config.toml
n_layer = 12
extras = ["capped logits"]
init = "normal"
init_std_up = 0.0308
optimizer = "adam_variant"
schedule = "wsd"
dataset = "wikipedia_en"
MLP neurons of a small language model. Each row is named by its layer, matrix (gate and up: input weights) and neuron, and shows model dimensions 112-207. Each number is 500 + 40 x the weight over its row's rms, rounded and kept within 0 to 999. Numbers have three digits each. A neuron's up and down rows have the sign that makes its largest values positive.
A block is one neuron, or neurons of one layer that tend to fire together. After each block is what it responds to, as a language model described it from the Wikipedia text at the highest values.

L3.gate8:542482448507529482484459512409461483496474512501466500500524532441509500537479535476495534492553499502477453466517489490520491463435535485447441626481499386576428449556504521513515541488472411453441480540473552503523524513544471470497532442500564513487534431577508512524452477445475522522
L3.up8:455503506547551486459508575532482527497520545493486440517522523446508471420475568534566546482478533515453433461461532470467484423397626505418471532504501551531498511501516529453532518513483373480505467472540537464456503457546504529505455471494494497492526524541510499498542474514405509533
L3.gate15:542517513573466453498529511471429489491478558477528451449529462518487418552473538489523526455542503419471483476498536490482489448502577521474493515476477508504594503465532540430489559464474445486550556527513489516469483444602535534473463429422559487537492561550551507486557441566506436465
L3.up15:493506497520459506517521503547464458459465562479485453508518504500456436482479506561530571431490481458527484461473476493493481513520552515470412503454486503493559533522457503490534536527514492518494476454465416516458499454578488473456536452409533443560527496529517441476518466533463387473
L3.gate82:512555482503541567505487494575487446490559509540500513446513503481588535462571526556527529476473548484533454481521508528543464509504557508517489433543488506485520547479524492501491564546517496438493470582464429428458429482571448540497489573469464543531514592507502505495557451444549441499
L3.up82:460485478557487546517477543470508494450437493439504519492544553517530490410545544503521574456545519511549539464460534498511465476495533508416440528529541505477476535480486534501511512544482444534460492493495502461516475532529470529446483552467448575548526540442466485467531515441473460441
L3.gate145:510536457518522470489439470443454527546438502475469507496541484500554483540531583509508473475523548509499481511462561455557445458470513486434470530476440505565507455507524533483470600488469446487510428598525451489494466487483532441508507462465390542485508519519538561506549490422469445501
L3.up145:520510544489493500441449536529515434554469420488478510492501539442462517513563511490519529508397443466472457521509542450533463490498539483430473514484445417501551517451493483538460527480561415520465529543539475544450493520515577502475544515460492473492506517471553515483489527484436421511
L3.gate235:508493494512426451477484573506474483494529453543504473481537442526419541515520569508491599494436521492538509540478521515535414508516563539369479561439483432532472491428449511543530461471499480507482486483462508596466557503486523490504480452449487528493477576482521503449465415489519502487
L3.up235:522466549513504536430448630470469402514547553456508546457499513496481469519504485555552512462548520527440455441496580472541485499481564513473534551511429500541503529469508521507453535467527478540500469545520448455441521530581472547511507539470488504472524589495510551483470463523444532472
L3.gate354:518546552476465586489452548478493488509490525467514506559561509428558426547492498458543566453476470476490484481446556446477432509546514538519443562451503503540463511525531480453501468479475477496460528516482471623539475433571478499460524533449506488517514461529477502537475525494427503501
L3.up354:528526582452462520551520481552509485533493502464491514472506507474421442510514558472488501427526521494547478484464488525496479504468460508503544523437467482516540486445419524446505521460461403535449562481633425616389512500534505551408471557469466545484503441566528494591474530571530502532
L3.gate371:503504556446373557500495529428525419501440481463577470545487488493458429503537502478508527481437520452471472471531481464518426448510563451394434511467502519482489513488467547507540524482473448515415535522458479536476519459506543469450576475442478477505541537603519493476503478513479442524
L3.up371:506539615508440583508495545418481407518500469469534516551492526453462410525549499508539505479466479441472485485509496519480454453528567481452478486503496513498501514490482507457519564505485413497426482514551468454483411458587505444488557463438508481519527533608528516508554506512507486509
L3.gate386:505530547502476467469485490458462483555453428498486506493521468422469525513519465471472534433440496489475435612550535455443485430424572475479570513499484501515465517475535519467517444475490457514455455449536505500482485482508553487549496490424526542475527510523458536463521415508520480525
L3.up386:511572557507515470504516523503483515514468492459492507471558485430457515498512443516388467451489531501455452572523513558473509419456570484481547463444535529536511559550559553454462492487473447482553436494536450510464470547527512516554539507456502445499562440521478525472512437527500462503
Description: Common nouns naming a broad domain, often completing a word or section heading, such as career, government, city, season, or the end of History.

L3.gate16:568506574496448395545457467478564473500517426488469480520474487509428510559537483510505434529465380474522466473541519517548505538511595519428531530496494519493541485502478505589577498464525480514510529498493526547507625479485521516502501519459526496491515504483520508486454452539471526513
L3.up16:540477577458439479562434430519537546514528421477488516515501477495461500572509486516506454508498420454540478466541516491549485505558532507470591514456466564483558534438435533545552522483515498483482542535485567566536555449479509444512549515469515467535506492454520470474502495560497493511
L3.gate27:483491573453493445556472521522490476480447429494538535478453528532443544521526531460532614540447453450495429590535468548586522530525589469408499451485527526453524552501502445596571495501429419509502538516512487536530525427545536502513501502435521541558526501505500507477482462559501503514
L3.up27:497516543518441481550516503523524460474501473507538507515466546511511556507487559452632481568462442499469455523556505540526537490490510518528485500449502498507534577500445463638517560466398449398556532558517505567498509417502489490514505523487501601528520498500530470473500484579527423497
L3.gate63:463460518499419501534529418510477455445482412534454505465487445536475495491502579464485500574456515462517505547507484514504528490564486485492459436449536504477567477587470594508490466482447503506524506520498529529458473514488569467501497500484383546425532490494512530494504516522565460518
L3.up63:517449472469505515526574471544477496465421535533466470536512539548454545477453412495467494570472470506493551442557502480483515504508441505437518449480457641496491524499471455562486520529532506550471553506510555549583585529512522512444352471509496486481487448500478503472488516542481543510
L3.gate64:497476467458409465547528455544475491529516374551536453508431502541419527510496544498521534505456475497515481463463550512553512521510416492421518451540493522497430533504419523582504535425482411502448575483499518573434556480481515515439559512540472587472464540429471516507461520540502413495
L3.up64:496534569520440458510573582497564445539443456509462512476462497445529508483523506472462470538500435512509505560525526490505511459495527505477538488561464500443487528496489528529452472468552468449446577572510460497507473499402489525497465451421500552518511469548516507493519561458464434506
L3.gate152:534521479466510477587456463519523455452512548455474509555448543542496488484484531545547453434476526550502488522475506515504510537496513524532500506496460446439488566452398509491579482456552453556510577466420518503517474500465464510474562526507519500433514469491519485559567473469457461452
L3.up152:437474511463490493515427520466530462525520477491519461523617576570528568495511494486575549508475447530472490534487561422553513482492476440506454476499435537474439577439496494542552498461596534428512531474465486496531553479475529453480496463535526551540475452502520514529499475538546457539
L3.gate153:550473504497427503537478445488506464503480496522455521493493406482466521566469512489524525430488468442459472472514567464459548489458449488528511502484462488442563499471467473520535486471470457530493561411451533606461519517465540465435467491515528430472468540538514520523509519553513451493
L3.up153:490559530495446548485437570501452439540475443463494494493491581489463485553482574495511494467512425453522499619479551452484510444511492468500478549437516483468488557516471475458493541448558482521557517524502448566434502471454534492443538449499571390508516481461472534511533523543483489546
L3.gate246:486500457431431548596517483526495478441389503475499520527514543494434536500463479446536521521462453509474475459505460510511503495514491497401478484451539474482481481554468514538541526492494491486510527494506506589467479498517482452508508439512525513451482429498492512508497523475437434472
L3.up246:464541531531388518596545565542491484495432500452448523529452553576475514472495479461519534546489472468501525477513496524580492476521536452453453540531588458496549546561436479478492520481490459474574514541476420490426484497527481420540447506553539421589461481531484509541531589488486500495
L3.gate343:444533530485506533560522500484489519529538494497471490491484513523503515536559588500462506515524490475472527453499495557498546510545465452518486536453550564446498504534401454576477514530493592505427491513523454661529482432508491566521480442456482531486468533489461504492446489443513470558
L3.up343:497458494474464454532411485470451460525541433494458514540567508451520496502482526453540491447408498539522549546453482592490559450486461489519453431502495533472500540539445503588470553539460550518543569478502452504564532476520502533520474557490488587499540530444462521544499440493499501526
Description: Function words and word-endings inside formulaic geography and census text, coordinates and infoboxes, such as "residents were under", "Time zone", "Historic site".

L9.gate429:527458503499384486448458465568537502488519385441442490543508512486480482552582472461514480416553422532453551454521594517512457497456490516541527441497493508494501520507506581608456446503479534534535480431472498506471455488496521552523563453532502512470529556529510507533477521540535561447
L9.up429:506499549480508438512604525556499539461594486491506487559449545558538505515518448489535538513500488453524552490523538482498402416522568457482552501523507507464525484468548532469512489613505525416500492529506491572467500498457482505503546479485502527470469415488471503524514522527462480575
Description: Be-verbs right after a subject or "has/had/there", such as was, is, been, were; also word-ending pieces like "ly" in assembly, comply.

L2.gate22:535525487492589483519459524529449469532495585471456558489557430562585568459541523448589478419510568462512490468512524513490516465535523525502473504562525491433511471505550449393466516567538476577499521547492454451479490516524481460465434559457522497511548600519449547522567446519541494484
L2.up22:435485459561526482450528501424483537434508557548458519491535489497492529463539573457572452464516506487521514519503498474526533541525508524455459552557517410556457515517564430449477588464480480492605489516430511430560454501526509464435466417429495474463505544518499512503497544461475490505
L2.gate97:503513592447483616491452581446538385512498606453533465518557491465503497548520529497522540523469449540464449527557542494505482486481514509459552570489510501528503504437495484490550542453462535522513518498510472513419492489518545497471541487529541449473448471492453533471469466504510551488
L2.up97:504567522563535573475447562443508469443489590443526511546517440482577474527552516459601579449477441489479421475499519544501515446483531532416462540514519547537457532429534495534492526525448515554494465508463460462521438466620571488507532500455544542495514503559476511466550497536476463522
L2.gate169:490546421506565571534498473532496581534385531464523498505512571490509486533446547471511540515489522499491433508513501468538463411466514481522524612433529523522504495471495489476485469532438454491524512522544427490501496463505450412512522495479501565479488618548427469587499437510425483537
L2.up169:500473486486534557532436442529562558568438477559523484493564569487473453499504530507519524497515459523482483496504535470489424452460531502502456591507518468482482485468455464439462547493519418450499487533577427513498575487492475425490516504510476547496491579561493503552448434509384490540
L2.gate220:553569449561522460510488489459464507522445565457533492484466416471540490493480571467540460462516516502491500521478513527489397440479546473566539493469482560460525574459497493520562481536502459542447474467500503445491508453580476531472485482433455484556482576536475543441562488510524536481
L2.up220:545479492502508467569417466420465409550484534539509475530495434492510507524455515498525464403535526493522500510476502490533435486532542503513509492531520527432483535461501564440544515524444564541472505469552523455466475458554423470456481502461453482488468554492442535456521487525529555461
L2.gate222:519510496455402501525468466435431524563453512513503482491503568475471492584511494478550494444521487486547461506536493437513450455475498484492495547497456540474393504420380499509538491515499456429480502533498479576462530412536500495489516525491487513571522598521453508518485471556501461521
L2.up222:479539504450472506526468542478507486554486546435528470513526515478460440558545527504563505461467523534489528509538496468541402425473528507489441538508446544495506519513402492506502516477448420467506479556528468507461470488578499520476592518482488449504493546565477499527507471539428468533
L2.gate301:487494450538564485440500502449519482514445584539556587555537463499513513474504562494514528533468531513507516491541482523489432455493488451417554518553545448501538473483507507496544613555445508519508493552525513476531457489570506540526477486453490520472495481540513505580550497484462551491
L2.up301:500501547484530514535442501478455476476390516458475520530503536543583534529466554483546489483482447513575533526485516520536592405504524520446465484556543522454567512442505440487585499513509552492478500463504477462549497543493530573462487497517491474451532481540445594445559491473551462529
L2.gate401:503508538494503488520516459488493476421514545498514528493519486443484492473408466491509505472532458526549484464467525546552575531491493472511490452515552539472406506450461542569551515551406561451522460462567506542544489503507530436516523490476483485546488564456460496571552454532546435493
L2.up401:497484495428489578485430485459482480492499454524456442538456519434481538503541578444518492482441505481526466480518529546496432528495459480455472521469541479512477446503482481611527526530426484517482488448519472538536516464524577466456506421452533476458530462468495495483458426477473499490
L2.gate445:542439458538522489547382503437499485488480575517493530497488510416510491428490560474565580501498452453508459436453481504491454419448499508505466551506544543516546494503558487496551472516471499531574494458569519497447477533597536491536464499489488509496468557485486480486451498459522495497
L2.up445:491481445494498501537355500464509521490505517548465560480526488506529544476549524487640527461498514524464538502545467484556457522564590508446500508511505467463496521469521479499516504587444486537528525524490504480501495513535490477537539553449464529495490576430512524455507495425511477499
Description: Completing pieces of multi-token words, mostly adjective endings like -ical, -ic and "ersonal" in "Personal life/details" headings, also "College".

L3.gate7:507453507422487562525454532476485516562529510478529440456513516506552539472565539471468449480509474493456460517548480458543513490541585506438491445547523452529477514426508491547523576489487503508497494553542564519576460495475518461436479492479502522497557579530527498480493478426505488527
L3.up7:487548476414456559509521538505454507534450496541465506496529590473558561470521470456499445489560462465503494498488470518596535461553543484398502527528445474523445475464486549508477516528485488523525507489477560625488479507497474451494465472461484556504484442560510554493513443465485541496
L3.gate33:520493535437515595507429520529511459483466509527527511503471468537560466544475511458478569446469515472498483479520458541525544500547504491445552486444501565424538528502530403545569518558455599513531510513420485572600464513497498453500588510464444482482515451575485484472523516504475473524
L3.up33:499481515534456570552504523550480483557478468593517482552518540530498463508507531512461538394438518487543482552480472532494557515485430471561511470491510547484535552460517527423452559600465487566400468523478500445528481486580547499531580462459519530445480386428501515507504503468492478512
L3.gate90:475516534471481492541476481440499513530484489445511457546485496422517473521471489454484516490475425490521460488499477540548568498484548503505527495449532618475488526526480496552513447523490503506429504448492572564555528506526479486505507462456508422550520488603484453443450494584545474502
L3.up90:506512510505497536553424549571475454436502586490501421460550522375486480547531509546485477502461525481502436479515504492474489526465469538474502441510589486534513549469502523538507508519436434529454454556539525541565532480476490509570541498473445539461530569521532505493465489585530473478
L3.gate220:564519488458468430508478508529527457477442525474537488502514465502486542495532615457548543547463482494426381485552481576491474490545502558489552498502516537376548513479455538596543473478543568569540525466401495521438456461519489483514545482544455552501480527513491453500520484544517456470
L3.up220:471583469443499486512531535464540493532442481516582531578483574432502441479482580488547528520497488545490478455532486492518407473546518502524586504498470563404500506471494523526564454497540525501567538501470577464452511483471519506491563528508473448530503506522522433511514466516505469484
L3.gate317:478469511499599508496463537421501530505460521471548422556500533484502464571510486489561530457473509488504468461478555510570532455464547509436544503506509548441477519490574470546505507501463502553504511571519533533570506489573503381543510495475573531566510510462464463473513479432530498505
L3.up317:482490566498460543476491598541495511524510496502564479497533507413472510495441514491476477509511464577487559472483515483494492525506492517451528441482479556482535565464441519513485454505503557460434468512501551531558554528501476525539536483506543471442554458580467410538458526444508540481
L3.gate337:491533529438550500509518493525455491536526447525532471509566484518508508570478492454516478510533483475460545488476483443507526535527474538525586487539484543481468513486534485506452509477509507528490434539541535503594538539504497543506492570456500570436529463523485516501497456484585524517
L3.up337:537489458554484515449521567472504502516429451457502512497448474536550383414512542513505449487509531514507509548479489530482433466517530445483470471470453520522537484478487548458501513470512466528487493480415493458481505515518524555515502497479545509530470468498495507537529521582442514470
L3.gate339:491467523435560535495480473499513510506494569516470442510521426485554529487447468408511517518530462535487457477562492491481570574492589511498515429513503527459476500476567482510540504542467594492540545439451521542584511486606446506483501528497526503601505491477449460491576408513501527480
L3.up339:514549482426560456487489504451513467464439549508514500485468420418518525560509493461518535541493468408508407556485512499503435490466598539454592482495502514507515533479534522491515527481493488462533453408556537518546443510560556504470435545452475517492545461583477449440545367507519437514
L3.gate366:506506444539506451445489456460479553498540529496452489455517512541572505473504533562447487488482493512498537512508493522470511457491552559502506488485523499454546463496496514459474507526483481494541496487537528370430472441501523556453493469517438506510503604465521460464492488495498590488
L3.up366:508515547516414497482489508521481460564562414486557501541477534491492492478449521540461492513493469510477499518535591457476464505550471488505565496513468553462536487493511490519490447507392461489465434530487463561492529460479500538500450519426431447461493495537492495564467465539479453476
Description: Main verbs "is", "was", "were" right after the subject in Wikipedia opening sentences, e.g. "Vivaceta is", "The 2014 season was"; weaker on other verbs and word starts.

L2.gate56:482539552477509507524551451485482607484547453524504529539478508520427559493476431469615502542488464524509467493465486479531498453509466470457478481489563556514462507547580471453499509485493459530541423476523497552441458468532498501475523412496503500440539440542516461592507484534461482541
L2.up56:427488517548457526511464541545431481503488551450544473490468527450435481480541484466538408554504474496475489488520482556435546473533581488564519509502467455521466530521455480506501515542536546462574562517500488504521488497485523471512537497544576454485482488476509445468549484540501490505
L2.gate75:485478413476478462536546524446440488564478524500489499458509463514570489513514483504520549453482516529529479565507429499495460505475549497524475398570500531511497499413504532524473482469502481539486563532465476543520529479549532552485418546482548521524495520507483497535517437595510476503
L2.up75:520533450440482499492496580448526527525519551514488467516548506447509522437553503496516505474466472512441511609472433497534532439500523422525475363480527488536499557481564514520463445528458427470552511536478439537474548488575520564508522527452510442504563484527485467498497459547517480600
L2.gate139:457542464453442536530467524573488489497520471516518507477524519383436507544450558472505518537394512464505466510536453417490430499589496510484555480490506520450527494468429533530529548477562520500491556501559520532438561424420462517495498554482497473478481469466536462519500486470499399423
L2.up139:519509579485432470511619442394542466456491487496570519516512494407490489510503453405508487540516513476501511550493496500485478515506588517519597505552423554455483549510527532549529488521519534477501509517503536482552519449559503505455524530502463525519516512506472432527475493505495490513
L2.gate168:493456416495504581541461429526499485534513522545482497549478438526501586600465477492488536501527445596502519432514517468496476552521463508516554515547531398553499445528493485537543499472519567461463538488525513485529599519538485496465493514525482524471451524443536473547451478464528524432
L2.up168:524494489524494528485458525530466467444531475492513524493514520514542479580534506461493529514533580544536507464458490492534482514551428491460462521469501442543523480597478496508527505497515545436494484470469513462460511576485499520522601573524421482517472565492510484497440529474520518529
L2.gate233:442432525467422504509496580531470442529581463526472519523491500445413502503470518437567550487465446440505494548477552498490525556500427512396474489490469518440496426555432530545484507473453526526511479434501483561445459497456500513487547507467414401443476462478532532507466494494467428524
L2.up233:497536496510478446552566463486518568539522503524486484488571487540580480476461562474446453526562523542436514498547535453406502477486505479511488493470466482493535551489454484513508468476471414504480526546466516507448536554524573493466402536508518460545520540513517463555568578521481502454
L2.gate359:470557524464443609563454492445490499502419480502485527506501434490488532548463501443474525504473450509550477507521473544594551533496456499445497472517499538476485562509539456565538561564416530494508524474483514567546522478535506483488488505426469467522529537491482533525480464515513502510
L2.up359:486503531459527518440461553573494486560616540499521503476480451469541465524449503514489481474491522473450543484460474456511536519442494553607480508530456501466545477555475470456486463486567561514460499443532570532470517527463527508478530515539537501487512465574510489542521573484512550588
L2.gate398:503488440506484463457577536512453547532508496420589505468555462567584514524499509478466527506481526507482539462534499523587468501498477420446490478532509515496459494476513503542476488560448505565515496509540478587518544511523519531520537548517523446546529504508514405485467483450517539505
L2.up398:484548512463529519524428467453482538518469491492523517522531527472530508524557566512471519468454494495562486457496460504570524541462509475533526463554527500545559483506543452585538494593490603507513567492476575530561586493469475477482517554490537519596528550484480539500494472493549511513
L2.gate432:469500502539446466512490453498538536491502393522455488485467463554515396482510585482546471543417426489473514526506508575564463539530471445492610526543564567550494471476530469546524536532547495490490409472432500507467522504437512547504527514496507434510544543529504467529499485521501504456
L2.up432:561527561397467518553422442495555528504476497497517521542518431494408430481521544453561523532445434473478437500523508541506489500477445480551526501474492504496466450455495499527599536499521579512564479500488507586472477445498541522499470554552439482547501536525487447530466546533429514489
Description: Linking verbs, mostly is, also be, are, was, right after a sentence subject, especially Wikipedia openings like "(born 1978) is a"; also bec of become or because.

L9.gate355:552436494507488444451514542523468499536494511514528515496385499465431507469468491515392419508551440496506461549520549539489518535580519511457523505472519526490392508489452524545557480467489505580543471450550526525486451493444522460470464473550455561440461513534468473483503514423440509514
L9.up355:507560464407494479571490570518465526555458527560523493510514542492507473522512498450442537531530519517495494513494470469551489495536561495445524500507535529545502545536556490555495483517456426416589506471456482600507507501507563440491522507483423543481525469514547529548480482466551437508
Description: Strongest on the seconds mark ″ ending a DMS longitude before E/W, also digits in coordinates, ages, table numbers, and "souther" word pieces.

L2.gate87:508495468471417528583474469478515538531574487498446428547500513517502514550499524450480518507473452424473473503510484467537484550549439490390551506455504428493439502488526462552541511513527564434471522518536552551594562482461454492510481556547508530505495546486466487444471478529473414508
L2.up87:519439490474487488520483431495477458490582413521507489500511516539461487482546507521537570522453502553514534496518522514525532450490479514402466493475537526512502468478492505566498485459465468545513529466451473532461432537507558532524530567421503573488497532460522555451557483460505497513
L2.gate128:491524553495444503543562486420525564529483424524488552544471468482386493508484501540486493501447446466566521480508497486531529530537453521482486496511491546514471505476430511578538460523458537523536539523514582532541451512542561434526441484542519507492497483439502468481498556470471432529
L2.up128:541494452482475483510459511462516497497455416487455487521441537481461502458521470523474504496522493487509516435539459526611471481508537534494460554444522501538541514596503525538495455540446500514517514584507525553508463508507500467487449472618465588512502501447513483466520491495427506551
L2.gate136:519506371460507496527589521495517529483515532482488575534462414497423500540452512532510638509468530510496481519498414485559467511476576490515541512494466526501495441517513480555521480532413599545467554477439552481533472456517565519520413525479541486469522502460446552517489426504498478469
L2.up136:449532513469509517477447549474455464487481440477429509460492518598531516534458463462468461595447485505512467511470526481486451448507452484440462492519552479480557485564576477424490401484486438537564541553487454455496515532457479528484517513496489499538498582519552528547496482429606544514
L2.gate148:477533485550519549446452578474453477499464519555407502457573474500476537489589461528509524512470499479477486432397492507422546471495484472599465447508530556447501512559508521462463573463548447461516459544466481469456512441490574492499551536451458469540473470473513496479470455553433552513
L2.up148:460473418489508526542453523537464494532566557414469457469558470463467516527526527460515522486514540435502555509474484502545419536529490545543525504539414431442509479432467482497467546455436529441436538498421578505523436507459507504479482505515550475518486475510510546504522503514570517506
L2.gate209:487492480511380478559542450480512503485477486499526494469470551432398469525458558449442536521456418538516496489478472543488481475478519473482487515431530582477493531458461484545544447492466460546552537501464475592533496490491512507444530452451471490462520506489482510509507477587461439476
L2.up209:452546474526429462491554503487535511558415437496574501510486452490514576471532495442475542555481481552506459469499523576521493426402515478514561402510465530472469469522442535590544544543459493571486440463470524449486490448529498570508522514543541623481526564433510490479493453497488477454
L2.gate237:533472407436500474475453520527477446405459498479482394496495589442552552563539507483481551468545505493491488527540522519572504530526476491493334526507466500446530488536505529544480466518495474459540496527529473535561494527451530450487502489469511501498485552523480502462441508467498481496
L2.up237:528493441450615562498478504505491508494475499507502540411487482498490537572524495492562565490462506509450503517498472529562483533567508529473447515558523389521595479562501543493529530513560542522562486475471530441561478478573517486479460513496527502507489504530466513514474543468506508477
L2.gate252:490538525477485545524473507487536537476413469515480461402530553504562497498403478444459469443533458522504559531512434538555555488497514453467517547475489493467512460494497441507562544493426449493542537504515456577537489496502482455554500514434481509451496476526472484517459486453510512555
L2.up252:520473515534459556511500554472524536496587475474497468470540430502476560440535473489590553475496479531495495577417564535518527431495535523494491466476476535474450567428478506484454474499497400523499478553568474506523504488583489453463519403591455548532492441551507549442502542491469455518
L2.gate278:499455525469433516508460426431481466493450454523496527550491532482500588475467551492465494503465459589478480470511480574541599515520501531488533572469531520481444494503425500503569504443474472566556557417512524529500533491544555493416453473506447555500560461478480442558481439526451440519
L2.up278:480553505508488484553443480500519574541472502449578547536485553460510501491497527453542437567547445517454472439481476508538532472413585466488531546502478561519534524475511489527543523484456419495433539546510506531547602508543463485471448499555510473477470467510496560519454552530513462512
Description: The N hemisphere letter and digits inside decimal map coordinates (e.g. 41.70083°N), plus mid-word fragments like ag in Chicago, management, Waggonfabrik.